Weights of a small GPT-style language model, trained from scratch on English Wikipedia: 11 layers, 901M tokens.
MLP neurons of a small language model. Each row is named by its layer, matrix (up: input weights; down: output weights) and neuron, and shows model dimensions 16-143. Each number is 500 + 25 x the weight over its row's rms, rounded and kept within 0 to 999. Numbers have three digits each.
Before each neuron's rows, "fires in" lists the words (lower case) most often at its 100 highest values on Wikipedia text that the model never trained on. A number after a token or word is its count.

fires in: "on" 24, "in" 23, "with" 10, "between" 7
L4.up341:512519478494465487449519539515523488528465484519522485501515505498485515459535526533512487518500447505532532474549518523522514484482544447498542527486510470472514521521527513491483523509510506503483490469510491489476472525482478465499504488482507505485499513479505500457520480521510517491543518491503486503506513511528517490533534518501501490510502470539505485499515479497497484519477
L4.down341:489477504511534497506502496510483457525536500539502494471474464515482485508442473509467493498518494530523479504519456538482499529511530540523518534487481510494518524471487464424500457469539527504539535534485479504504490497446508520475423509506517497500468515555492520503484498488489507516493512472494533498514484479479465533467473528458494477519490502524508534477536492591490468508505

fires in: "first" 26, "west" 8, "south" 7, "second" 7, "north" 5, "east" 5
L6.up794:490527483483488496527505509501483480478507527491467518520519430512496497500500447488483496477479562529470502513494447511464530518535487506471494497521492559496455498499489539507535502483506536506477487511508504518470531540506503498539486549538507489503471550505532476533551541492477558471464505481556521516473496534474477467501512519494485472480478483513521538489447509463514501470484
L6.down794:530512516471507500513512479503486478505554509503483491497502466518492514485533521479499540511480460488507551464498506503552504445484533498492519495481489535520499506526488493494488523480510488485508525542505498469526517456566456548530449484454468495487495487492460486480503444507459480488485510474497490542533485514521515456476561489471462447487480490536519462476503538515523446497506

fires in: "a" 92, "an" 7
L6.up128:459556531562441506496513536516506559476512482469519510496542480531479464503495491500506496530473523519455478509513494518509537502520498474489508501550500516489459487521510513513536510468532526460484463494503529499495528513500501502488502509519516485464475567516520485584494477493484525484493527498497449506463526463468501507520490496524493497460495478501497475499508515482552555477511
L6.down128:493505496517470502505470513531471529485496499521479499503536531526486533486437459540514503445491530487506501524492535519506536542500485479513441504537518493462491495518447500430509484483505471548554503469461525508485548500538457457516467444512524479494503492439511482531457533473479498502551498542479484496503496501486512500533486507481533481523501498465478518518527465566536513534489

fires in: "a" 78, "an" 6, "were" 4, "are" 4
L6.up1034:453488512525478469505495496545511503490499502532486427540485520513517472544479494492494476493521492486555485491525550507466552484515529511495496505530495527447444506513517494493556515481546525500494462515453493518482526516480508504507490458515535488479512515511529499556462522459460519444501488503526492506510485518475492469546476506547482539461500464515546521471563483481521511477459
L6.down1034:481510528499485516529510458531482536523493481530513513516486456483486502484475532514458490513472547482497496504495519481535469478512491458467486535465491513505502489482484545454488465483511521511557475508506480500506475466484509503448540508538491493543443479496497547493517466489510501499463500482486494523500496517475497498453463525456539489514459511503502538530474481503518541530554

fires in: "after" 17, "following" 14, "during" 11, "to" 9, "of" 9, "the" 8
L6.up59:515515530538465473518520516495500517540487511489490472490482475502518487482473482513517495487508480517495506514519481512483517517477500474516465460522509543483544512524527499498521511484506525515482539502489475483494481492507465527482494539485464472518460504502479486529509530493461525480514550506527504490489514518480509501506472490506490523532494441487499513465512483486464507505512
L6.down59:508472480492491509493541544492527471518515507494526495465473546513510451441525550483500513490500505497476499510520506558518490510499477525469492517474514456452478564492469493457500538509498464477533518519471467461507507515531476502515531522507513456539508449471485501449475532524505497500474488502504488505522480524481482517477492490479494497528523469533466506486522520481468528489469

fires in: "in" 42, "g" 5, "mi" 4
L6.up1002:529535488513496463532439493507492501515555515532470530529522453518533503441541512482494501507459487502517489486558468475499493542516509501505420460512535518474521490489515508487529521496511502465509498501510485496458491499501516505510503518503532521510480496497493453513494531464502492474473497484524503505546509494520554489478559442509499491499521510497502481476502474459504507525514
L6.down1002:456515473513511513518481479546516486475484506511574535505494502469521513509474482469496506493577496520491504532472480507494507482475490553486465558465482525486543525510510508479459539483487514505506527471480476524514508502517499459529490505493503461435449514532524534491510483520513514529485557501482511507529547476488500481507499521530489526543490484492525450492496490489497524529498

fires in: "was" 12, "would" 11, "were" 8, "considered" 8, "is" 8, "are" 8
L5.up1476:427506469521462533459524545530530482463540492522546545461512464493507504470520478481495488520535504514500493484488469505452472524518515507478517502511539512476492487530526508540489511526465510481497478517517495491514503506507507506529498526531499519516515486486497571468537504490492523515488501484498538493436508507466520528564481500515479481466519480504521501508501548474484504439514
L5.down1476:562531527498492529504537491503513498566496531490504458486484509536529547482495471503457526491495515527510519526447500492475481516526455529476471531498507481493469533472483507512532522527545478478470507483470507487476555475537498501501458508513544493508539505538491470491446510498507469468494518468492509469496500516517509506491555526533473497479555495468486547513511482549515447473495

fires in: "of" 19, "with" 16, "to" 12, "by" 8, "i" 6, "son" 5
L5.up1317:459501524512475489484499495455471516526489467484475506493480504522488484486502485534502496509489516555495525520524526521496542482482531493493476536515432494480526481530520530495526490491475553543500513485491528506469493533477520505503517516475503508527505511483540492469504525503496542488521511493491516497496516498489477484487501503491468511509493424507497500489530494499536520516485
L5.down1317:472517464508480530515526521542454458510491508504508499478472478460476506536508529495513508522460461511482487485492541496512524499496534492493487504520513506510456504487512491542479468516438524476484497534544502488488508487495508473511521492532517536503498495518472518522503542525493496497460511518526522522502505514547526542523497489519482528500497526492488541449552506513510510505475

fires in: "to" 39, "on" 18, "in" 17, "for" 12
L4.up30:500516526515480494449507534514567520490482472501521467438504523488505488524538501528482493528486432498508517525510490494512516543485516501549531516503460477484479486519496542486473544502499540473528497478501475523453457546494522482509494531488481453467516494518514500522503490492467500480463509470502507516452566493531485513558484478493531460514522476531472524485514494491528472537476
L4.down30:514452460499508501488482521490480502492537548499501476506497473503489522518515477501456531540482459547551492498485516521497525470505506535543567504471479477513507486503538481443480503503477505525500547500478519484505495500516512523531416514550493512517483492523492499508410488508486498497509479511516510470471476478521486489468512520483508483493489492494499493473493525519510489505492

fires in: "to" 19, "all" 17, "that" 15, "each" 6, "both" 5
L3.up1089:426491479544509487512496453536491507479475473501521468504510434516453471503472479519505459500470506568533520473510457503469501488511512485534481496470490498473475470481492531494568512503502473522490493504511478482507508490480539536489523516513497503475494498549536507483525496514496537465553483511496476496448507547504485493474502472510466482417483487507514472489471505495508504460507
L3.down1089:479552502529512476480505499505518467529582471492514547486516547455486504481515512488544480480484495476474456455485521497489497472534512553490492491483519489537445498528513498497495519455528521486521469493519462466483451513496490492495437497522492511507479520508479487557529489489516461560510501479523470523570479489496509513539526496497481510528448522484523503516537493497513504476531

fires in: "have" 17, "has" 17, "a" 12, "is" 10, "provide" 5
L6.up1167:443501504507474469506500517500480522509505519477531433492518451486469455487470485532510498495476527501518494526438465511496481485508477455483528478545507497505562484527502507534516504492510504506485469465478506498513497489475486503528508443530498503469494519497514517527536472492507524488559539504502501477465505466445517501519480481495509515505500486480503470506486522480487480481536
L6.down1167:496493518497485524473481449498512532523499516513475476531484494484517475495475527529533500483571552493494486520487531477485471475485525512502505476538514493488458539476548503501488537497506507502504509493487532466548510473551499466497461531519507491496509501500473486483511509469494475501518478494490478496476495531495486518510524525518531499522500559502570492518476469523509557465489

fires in: "was" 56, "is" 22, "became" 6, "been" 4
L4.up1208:483475495516512492493492495494494514498544500507551495479505527546486483568511512531468482522430510496514502504467537539524521498526514500518491513491468557508579526439516496492548493502520520531500498453490514468474540499540508498509477421494556539502507464505473492503532528517517472506534474484462512496531501457469504530487502481507508508487497473484459449485500490499504493481533
L4.down1208:487498532524504509494464503516474550497515494502521489492482525537529468497507492488495505479527525483524503497537459506522466480553504492514504478495493518511464438534472532544538503491528518510510478516492522454543446476494501471514522510540493474490493488496491533519514547468520491464477503496490529474497480485531537563505509549480469539484549513536470528538576502516481496540505

fires in: "of" 70, "ferencváros" 10, "for" 4
L4.up465:461496454474491513479516514484505490498545483515517506515503500484425501520514512502531476533479502516496533426519505529452493544499495517494503494508461505481511522518520512499505492539481522498504500495496498472534519562487517502487500452504479494478499472495508542485515544530533509491487485488476481422509515481503490469520468481486536477530484526497482515521497512503502501511464
L4.down465:498467510484489506503491495507519510472526524480490498541493437506474485504510488461513490510505509557528503484465540511473502508510490524517539467499488511501516494530448463517492495516500496477502512485522568495493492502531491521469470504484551478529520493502532525539459501481506478498541437522496523490535516528559479481480505449537484505456454530458490482469476513445527519490491

fires in: "to" 76, "from" 8, "through" 4
L6.up1182:503494473515493503483472480528515514505529506493497495517491419510459464470470477539458497484505464494510483458521460526498521466551555453519451523511491481476519507504497532500494511456458478485456492445522493476483479490489511530527488472552500509509494447410507493512500518477490492473526502496469517477513526521522527472510508509535447476489528466500460474505500511508480516539515
L6.down1182:524508464526500513456533470517511509521476491462522475480488524544522440519499488515487482509522489511477511467496491525492515486472514501544525462494514515486484491476506481439541501495500465498548506512476524489489482500490543521479477519515486507526520493460491514515529539478489529503528493507540470471469491518486511498524509503475524548511478463463520499521495493576496508497524

fires in: "was" 18, "were" 10, "of" 9, "as" 9, "be" 8, "with" 7
L6.up797:504504512525469479464500490524510551497510465468526477486530484534486494520471472508519504517509526509517490508507504554487521495534490486494468511494509519484481454524550484490473501485488496512486509488507522485483498506491517495585485508503455496491454509470476455520469504500581493490514577481474506513471497494498528517545462505505453525470524478511569513480474506496499501454469
L6.down797:505506502499489523501477479486492479493498525531450495479502503466506517461466524524503559478505535507514446545457476501520512503522499496492496520467466536481534534504510497500538448519477478488544570518498504494561492448499541474494453468519460493485513475471451503481547484498495541479486500496536493561508518518489481512540501504526490482499527536482492488481518499572444504485557

fires in: "of" 92
L6.up841:474490455508458496491468516512505502480495491491513492523510486458484495537484500523496488506492475494532492457488437477500469526506478501454481495484537538499475465497510523480480519496463449470480490481490525494456509512466478491492499486521472529492502516442490466489484461471511516508549499488492514476491475472493527506461487502504522447548487479472505490478504510506514492454537
L6.down841:519453551481498483495475468517504467469525506499487447496505546526513511467486511481539488496547478495524542466483512499521501541505518491511474495497485518488493504474457501446444502488460500498505544472473510529503527515527494493501533477492477497500490483445489480512501548488505464518495521466490482507513500502542501511491543463444526516524485504498499519502499482567532519530496

fires in: "1" 20, "0" 15, "2" 10, "west" 5, "second" 5, "aus" 5
L4.up257:456542521544504479536492503496513508485522484497510515502508492459517491500471504549483497491520479532520474544511499526496492507498443504465493492478544502476489538471527503515561475492531533481485515525509496523476454559540499489482470486524521498506505469519526483553532530492480567494521496502502529483482535537532474514494492433495460486474523491489513484479536529477485490481504
L4.down257:530486483468522478482473522532517492454492501477500499449497513502466514505550516516543524524471488474490500433526499447506504472492570515507505537529508505484505493523482532472485484510483429495510466482513483490490478464481521493481508507557501548504518528538491545551449491502502448512447486515518491476485469481500505490524519503495540410528470528504494498535441469498489496502521

fires in: "the" 38, "from" 14, "his" 8, "its" 6, "to" 4
L6.up920:457469444510541497495407492464490462450503461507530509524494496528512511482522490499494466510496480524472498490510537529537489518532541440503470528499508458513459494521499531496512518509466473497476474497474508538539492504464504497501499499502497478533487524500522472517501481534480536485499521495493488419472458467478492503490534496491531476504482469489471468503522547480435491500489
L6.down920:515465507490490505496517474516539470500521473498491491506491530515533503504490508489537513467544476513533519491503504505483550457530526512503483498441500516538529486451478474460464471506514440531466495533512558483510490510490477478483499457499487497506516538526514514484494500480480554476494503471474514432511470500436456508524493435473521514478522445545514503485498473594550461487496

fires in: "as" 34, "up" 9, "into" 8, "him" 6, "it" 5
L3.up317:546479481515493522514525508493500484503474500500512511539494493540479494519477498538473491524520468505534514474514491521510484489457513460492482460515520478496510463506570524506503458500538497478508523500500524502490471538478530499498507508508447478496504514475549481523489517512537517483518496487482485455487483485518486476506478520485461501519497475523516471476488495479453501476476
L3.down317:510466533508533501451519499541480488526530469499519479507501533478520493504519479480459500466486519506493488520489505511482510529494525578454486507506484513541508521506461523473513489463481466479487474515548481488529530481490481450489479508552517500526500506513515499543503507492509493498492492506469485547501494515510528518515519445506527501507482526482484507476468516539504470528506

fires in: "was" 44, "is" 16, "were" 13, "s" 8, "are" 5, "be" 5
L5.up144:481503478462510509480497493529521475492527471503494526525557491480506526541539515466465503522477498548519518491508538506502496522487505537550452487517507538447506543492531489514489494522511477469496491497487511488532546497525533486471503496523532496537520449511534531480486473514484505498533486508513518503549467478521495502550519527536490477484510472513504469445537522476454465502485
L5.down144:532479482479525528510516427512514495499505507464480491515469479496483505495499480508510489459499529505512510513498478538513474504542482544514510506475512519537488558487496488500501464538489507479563538479484523490468543515497532527467456529487551499479501535484512497477483513458530515488469515448488508493512498457543471534493538495498480435495537501475503512509473480559518523490513

fires in: "of" 53, "as" 17, "into" 6, "become" 5, "be" 5
L5.up1366:473511433525441485484506503493497497529488486533516498498481485493498500519462507539494491511532491493485506475521466513495497505490548517461469516508513496472472481501489491483529488494505475521460492523483529485472496502518514479506503506476479476468495518435464493524520480511553538500488501481452509469457486506521537518495511455509443545519507446478500484505539499506494509491478
L5.down1366:472482519517534490492524499517531540483486470505515443482493537510474534558544518512456505460486524508441462531469557528501498494512475479512512480537477504507498522465533487497518498529505472489524517505455519552486528437514502551504476504473469512511509511539553472541515510527469488535500505503509487530561498489497510534497511501522516474480508494463535510505512505579499506508509

fires in: "the" 30, "a" 16, "of" 12, "s" 9, "an" 4, "their" 4
L6.up1332:445518521559463536500509498496521488542536492474482484492505499497519506505574486502520503483485524537481488505511509513486515510518509469482509491501472514494462521506523565493550495500544512524512496480506500522534491555500491518487478509505452470494502526517512472496507490582498495475523514491491488482488476524485540517521529490497504515470505483494480491530517502488532529537557
L6.down1332:493500460484521484509502495512505498497489478516510492550511481481518497524504514550494478497506498512509457469488486493522504473524484487553493490472536530528525460471515475426529506460457508540434488489520520487484506473475545496550473527491533498520533496449506451538503525511568499500545499495533469469501484496474459496513498497433521444489445504488542474481489517563472503485494

fires in: "was" 46, "is" 35, "are" 10, "were" 7
L6.up1392:486480480513496504451513493493468530496488493491524511525562457461506494501452507484499485529507517505508525492513537518498468474521499495495499426523498513511523483510508470541485470503481476526484506493476520500499502515488528500535510514547507475467490525486490508557519482487511523481487517502492475505468488483479500487525477515538450480525520474519548481534528518485489487466492
L6.down1392:503496493531519523497497411508507478559487506490485536470514503519500476524475477481488508490528505516540471499479536496489534499460475524474444506508516518532494482471514536502500447506515561477489517529471503477492525520525509490483439526494477574499527480505497510494479487467500523513514532465476512463532485442510502484534511485476543492500537523450483523478482524534511484469529

fires in: "time" 42, "two" 12, "three" 9, "age" 6
L4.up1470:487485500511477480494484496484536478519510526476479522508486502477484505542470507500501479504472472484448502482481499510506487476508523477538437503531508501511472500457531531528541472468497499516520475521508496535495527510516517535515564475532486498509509535530506460459538496520540504480514460492503491518490454507485538506505490439533498473474543473475475519495461509500540503492524
L4.down1470:508518453471499479516521521485488525526490463495503505479488501527477488476460519533510527505496480507528499481510545536485457540504462521494490488499470549458500524485487504488523514484491505501521523532484515502513513493522495493452472522477485529452497487503539485491449482504527478496533499461456442501502498446531520509476462510471512471481514491515475510474493436493487471515535

fires in: "to" 47, "in" 12, "of" 7, "at" 5
L4.up1223:502497481504455521472492512520490536474489455502503440474519499507517468536489514491476486515478503490523542487483522503523495518531553489537543502496519542486497516477489496495551491496519479481497517481521542465459507568499480487554486473502593495445502505541559488521509489502470503481507507499499491450493483468533580501535502425508511474545469488511502507501532508504518445500518
L4.down1223:499491499515504516509452536491531496517523506494495500518469494465538496501487497533482515494529542513541457559526492498500482504509490489474522500533523508508510497527513447463506505514460567496525511503478484502492473513492540528517463490524510476547471508477501544462524519517518507447499530466546527501492550488464446496464516543467506485475488517486482523470513485552479496496496

fires in: "and" 97
L6.up468:518474491521495507543496499493482527536544543531502470491490477508500537512512518540476473478492466501521559456490505511512519515497484501529486460491511466444505497508490535543510504426510432517480483489522506491459492473494524464500499544539541459484493506506479522549546524561509511498482492510513481452523494510484525509531498494537509476525522490491505457480505480496508502501491
L6.down468:509476470535525499484451484469495455515492499475503505466458509471502524477515525487498494497556497527531456519492505549467478554497470562489483537491498474504508513488488544501525532522540529496516471546456493471510474516496490502498529471497522539524477517527495475457529493486493499481467506507456504514516460519501533513523522506539500517493506472493477477492470527446491538463471

fires in: "and" 83
L6.up582:535529518509511498497525524481531472469518474468475459480510511531478508474531497538515505519482474486522530470490530504472524489488498498526487488501502485478471489497512503492556499479516497518513480453482521496545529496503522486511504465517518511494509474532496543567479531541461461489488502475506412430466495437506497492525482506500510503485470505481512502505529481505461529515559
L6.down582:511488510500479510487514480485526504488470513510484527495490463495498536483491502503476469490511515474483502545508472504493513522462518535533529556516496484532513500525497501490506509482525507487479537557537528460492480526519475522531503522517508494443483512505471495530495498474485508577514510498538507506486469501516518500505485465461521494510504528489453502497519481534495503493532

fires in: "of" 62, "codex" 4
L3.up369:449523531505429500506528496487498525491490476517500499494546499478495499500509501508473490494456518510514517454494491530522514464536481513523482478517464487499523490509508505496551453456501487514497499493489504467486504545500532481515509517513475522472535537529556513506494523507504516488474518498424520490448517458499516505515489481517485537533525476507461514504533483498464503486485
L3.down369:498490555494541541572522518463481556496492493518538487519515505493473500491526492482523495490480455494481544494511480524473493497503472557460477462474488487512502447480499471450486510470448516520486523512511560495527497511505527498491502511493498523529493514495486507516475505492449476470469501479502515460495542521542479520540529498525500531505485525524474514506528492493518499505454

fires in: "two" 18, "three" 13, "four" 12, "six" 4, "seven" 4, "nine" 4
L3.up1506:507506539501496493529482503507489492452487486501494468498529484504474494520518546526510488490503491486461509461497515506505456484517497491533478524487506540479527501510535441524512483515498508470515505497516545533498496513481487532518506485523519493516488493510510486520519528514484504494496480529490489483527521498489523492520418453549504509509474478483517502508485510494526463475481
L3.down1506:471532502478502501489515514555520471494512507500519490477495489481492520504478522495488513463521508538476463494507499509457489470482515508548529512481509516510494532503530477472503484506505417495483471511491540534518495509494521513540475486478515549480515489539515475480469487505539450530493493431533509515509504494496518484539509517515484462487554505454555532506522505552478485523494

fires in: "that" 40, "to" 33, "who" 11, "which" 10, "more" 4
L6.up1387:494484550456452501533428534477522523492436453523504466466486491562503482486481502517493503490448488535527502484486532491486459498502533521500492488541476496537518501483465518496532493546523491478502489503486486493504566527486500504516487472536506515510519490516511506522495521512532493463522491512487498487478505530482531480543530500538479498500481480499507532491499543485543514519512
L6.down1387:484492528490501506461489529499498508534528510503482546503507496427499531463495487479505534519523499495514500538513512486480513496498435498498490515504533472543515493494536500517465484503510475482467477462523542465531482488487498499459492471517509526497504490507491527475504481524511462511493493494498511508465475462483533512510490506517500483509532490476509501499476500496468536530497

fires in: "of" 80, "is" 5
L4.up1069:484499480474456497485476521514493486468505499483485492464544486509483470504486518490521460499475451508527551486517507511472534495493537498491438507493513468492504527495508488488554482496495448495463508495509536419507469532484519465492476517504505483472500493491533478504515497522578498467531476491482513475489487479506499514514517514512448449512463402521501448501479506495514499467476
L4.down1069:502484529532499480470551515504489483520538525507509513489501515477516536498517510519462513449492510510446517516514489504475504508468493468521510525504493499470486513494485480543500481545510461506474485475477433538505527510486461529522516515519492525514517458451528484514519508547465481469483547508499528509472484509447487489456477510536531516523568536506499534497495503523518502503528

fires in: "they" 17, "she" 15, "waters" 7, "celtic" 6, "band" 4, "also" 4
L5.up1472:510498536508518481497536542496484502467514528511512538548514483483505504510516490480477512509458478511512531496530468490486478492474463519476476476563523479534447516504520510536472472477518516488487475491513467499454522522489547486467515518538493512505493534512476469557484489496468486493498514505488538479504501502542459482492531512529495472579518490487480527454511494476468459473452
L5.down1472:479516517459489472474453522509484556517501493452501546530525534498500484515483519465527503513500512521541485505470506510499479525484508474514487482523519477518527529511489520467498466492515428509524519528490504493530512505521443536502466495525502482502462481470510457489469546539532529487504462492495490468484505479534512496496545480479560492458483487505491530510492492594493537506500

fires in: "in" 63, "on" 19, "during" 10, "to" 5
L4.up1217:533497516532467479530526538487517474475469497529471471471496497500483496521495541487486498519500497515524532468478533520534485516536491478484497519497454511495461474480521454500480534514504490502502517471560535536484482544499520502550505521464481470517510472481522504547528570540479528482552555490483491463487511478508516498552431516530505541507456475538514575512543488483530485488506
L4.down1217:482513489523457508484508492517501469520490525485462509523483509494492527522498509517495482469490532523513495523491487515520510479477464502486535497502485505486506517502484523461516523537477444487493479485499482505483547491500504476466538473546502439539505514498553517484545491512498486489519520532523490507516506519482485507493510511506513509537518487454485515514507462551485500534445

fires in: "as" 46, "was" 22, "position" 6, "became" 5
L6.up622:483522555494506506498493493534555560468475426500532493513533513495480492513497497535463490517426487506519506499506479507482519474501506465488519515518508536494501494521513486483566464506553470470494510471542534497545485513530462533504505476501491532503464524491516518504475497452528508483545565503464524500449440442489505486495522484538522515475538445517471503474526486488512500513502
L6.down622:453508491554517504498533520483494539467508486486455523482477510484520503505517489488486456506519489475496495508537494532521449485504475557468509423493493482503481477501462532524488517517497494557517512536549537515525482493515488481503521476501491464504509497483458526519517502493470532441518530520458494513533487470558517499466510490486500531513478506490457494510494493523508486552487

fires in: "all" 31, "total" 18, "final" 8, "each" 7, "any" 7
L3.up568:499500484501507510493506512480500489524518434472496524493516493467534519494536494508520464524486514540474520475463488518512489520508508475524444521498467469463502474481507517506503511462490437551484478516499510541497465509520541520557511503524509517485490506498518534549520494496509534493504515470493492497472481505487527453486491521491457479505492484514502552526525498494555509496486
L3.down568:515495511482474519521493465511482474500535496456520483473532498475511478477515486481541498467518482505474480513490534561510530472505518529518487494446484527481502528575541520515546494469509472532553482511471484467544531497479512493480469485486490532524467475518447512519488525508505495504508454519515500457483496496520502518463502496495515507497517464458498500443500501526475477508540

fires in: "of" 51, "in" 13
L5.up1147:483589520526473475529458493500490470501502531476467463481525485561510450469522509538491494525483464499480484493497525464504481527516501512498519482503468486506572443529512515476522509495490460499475448529560478553492521472492514535490513530511500504502471518478466504510559543497500549451532523483495514497507516500503518509481510468502411525523475455512518495492527486497484497446512
L5.down1147:476458514523506527502452486542493491534505497506444563452492460498538479496532501558520537481511507520495485528489443532527485479480483463508518512503544505507485545564477566490552554491540569516468502473454496538500551456501499428521500495543486453481476490496506540464468497501500518500526536527498497483504527513492515431476470518509525483523513493492483496517487526523495512522509

fires in: "the" 52, "by" 20, "of" 6, "part" 4
L5.up1522:512519530523456526514504484440534468490536480521513520466478544529522504526529517474523499498492485562488528434504496496478495521490450509512450485447477530453487528482517460495504522511500521541472520485502494514528507522509520468493507480505507469526492483532489529473559528530490544482516476496490512462513485517506492508495508504496454538510476478542482531517517462449467462506482
L5.down1522:521493510528504504480516479501485456513479522491515480450483513488492511491512488525528515487557489533517502469521543497487514548469558471525540512485474493485543492482498500438529493528465485541505493498514473514502544499505490474502497512496516441477505551466531530507453535520457544518493499477498517475495514469554477531470491484446500508524510477516552524477559519512505479509450

fires in: "and" 33, "for" 13, "purdue" 5
L5.up868:473530438534461492520519479457576437467517505530491499509480474547492519541466533506522489471484475485506540469481476526501557470459556485512493451530477457440489521477492504506508465502524454508510506513522484481497549526470519492496478479491491519505475459509514526520462468482496497523485482486488516429480496463570538497507513486496540451512499487465534528520492486481450519514502
L5.down868:545507512488498487497469470495471492496527489482503507495528510509489544470467531505466494464505500477507495485483498482525502551503462567513477475559512525574491538520472519499500525487492491555516511503524510499522490499501495474512523526507524449434495480550499468510521500487473532433468524515502521500534520505520548487488537522524472512498510541495478502511525532476529494455485

fires in: "of" 30, "to" 6, "times" 5, "jews" 5, "at" 4
L4.up505:443494427494498517459473569518485492469504512523467538508530500491473513514533538524488483509470511520531506453491502516509498531518506525501516489474481534511480501510495513485482521512490490458504479473498500495511504503491467463475502483471531481478493535477499487479540465472502533479528553494502491499485502477519427512566538505504488500479466520516481503541548479504485469483522
L4.down505:539472514476521541491539445531459508519502508507469471498514485514483453517476497472523499488500528493558516537528523513509515495518512504506477565507501478484478525511484471470469471519507512496522540481486503462487521480467520532509501521530499495522466495476537506502506525476505481499505482544533498453458516525425532523524489545480502497474505479497504491518528493479483508513502

fires in: "of" 46, "the" 28, "in" 4, "to" 4
L6.up662:491533511510523480508510524491509476442451527520511482497521520511448481522505506514537464495473502510476497503482549527507511525474472513499501523511488483499496526525498553490535500527489462476488517488531507459461507548492492507505505474460491515469512534483484517490581457447477548467506507494492511532515478481497516509473482497503501485512522452459487514524514478495494472455543
L6.down662:493490529490461526527520512517475484508495524509506525485446474532515526506479550504490499490447500467516493528502451542525519494472512496525497481507502524472494512481500536469520528516486510498506499477500496510446453518521507527513537514512498487523498436495488549519504497537469547488487498513526494495491483512504491471509471492507516480493502467456489455441510470481430517507510

fires in: "was" 18, "were" 13, "is" 12, "are" 9, "has" 5, "comes" 4
L5.up1464:472500491520489534481481491500569442506457483494533494495518503492511453504473507497514504518471548519514492485520533484483525526509556485533434526487466545525516476463515522526472515488451501536510526483483515491504508490504518531454512478514510498506510491450471527529503539482519510501529467494477491508472512480484507501486514489518530533508549505546495489460482519491481518491490
L5.down1464:515499505494502448507492489497500488487493507468493509550495513468505519498485479482494539504471527508512541487544470508461528504506498545500526485502489493476434481512503495481499469468511482540496526492491478537488498513498478513486449475514481491510470505478490453509480532511466452484507549459477503491490476516488483552524521525488497504501538499496468495485463539490533533491462

fires in: "to" 52, "of" 18, "a" 5, "following" 4
L6.up114:493516486514489460483497509518526510535536490490500471454503502525451432475479480549508482488481483497490498476537530538487504509468554472481426501492505565485527531515554496501489521501495525508488502489512528471506505520491518508492488522477500534489495478455535502489509554505499507499556493490467525497523519486494499486533492466492454526476478478509489505454531486497491511493476
L6.down114:535504481515500477473519503501536502490540492489503503482448512494491456492485504580440538469493513517540521461492497513493478489480493482547525488482481516463460508464468491466511495456496487513526491534459568470512522484495512518484468523514479532532486433508520506508453510469511515476457524505500499530502465495461513544452455547458527527521518489494484527534441469548539486508500

fires in: "that" 81, "which" 19
L3.up1224:483520481496471510479474529492525482480509450460487509479462524501493510509526514541511493515462502526551509496516504520497510496516518536510505469514504492481522494518489491532519476487515430498476483470503485503457486493481506508513510461503528509481495511523506480535485519501555502434500485524495480505547509484498494485555509491523502476534468489495483533512505482489485528479510
L3.down1224:452531489504497522511462491548543530472537472505472522495486506498538511461514519465511552526464465472542541508499530465503494521488459504412477529496531485498488520470490455511476461533515517497513528516536499471495493505495518520530471507503461466531527466484499464444504539476528504475471509500528524495512489487470459491482524483496519491519511475477480535529487492489516578521498

fires in: "to" 46, "into" 16, "from" 16, "the" 4
L6.up917:500497447508444477507489497548517465528526520510503494497508467514472458485482499483493490485514465495517538455484460489475510539486507482477419509534487499479510465485558533499485498497519528483480485491519508480522487565504515496500498493552494469507458456464486443527503526529536521480581490498469513420519475520483512492526517517542460486500520429480525460495470501480501507521499
L6.down917:513433467505457505420536486500521470492523494490529503490528482493492498533503519498448482500465494511475489535520507526479476487487506478496461484495480516501475531482468509482511489516501454510510492487447500495528498466482512523514485474505517492580540499466498493541483483523541478505492521493520466527527516536514517480533525496548509470461537504517502525495499481501518478547497

fires in: "of" 65, "the" 4
L6.up1012:476515474507456496518415491499518578519476505484464488510513535536489545543486517538514464488474498492536519528518520529507506518529535499506505514485526541490468453486480465493521525462476479486495489477560461480489470555460517497509471496503541493501522488513475480512466536512510490521467504486474512510545521536492505515545463486475443419476481479522500497540466504490490483537466
L6.down1012:517484502505487503483496512497512481482515523485501504511498487495536487539502479466541533473486504526539514565487458498479536455452478502492567561496494496476487533492509508473529525529494525512485433501465527510484520529478470497517505455517502507511458486495502521512517507474506487502484541474544492509473488487528481495517477483497519521529505478459504550513462514465512487503529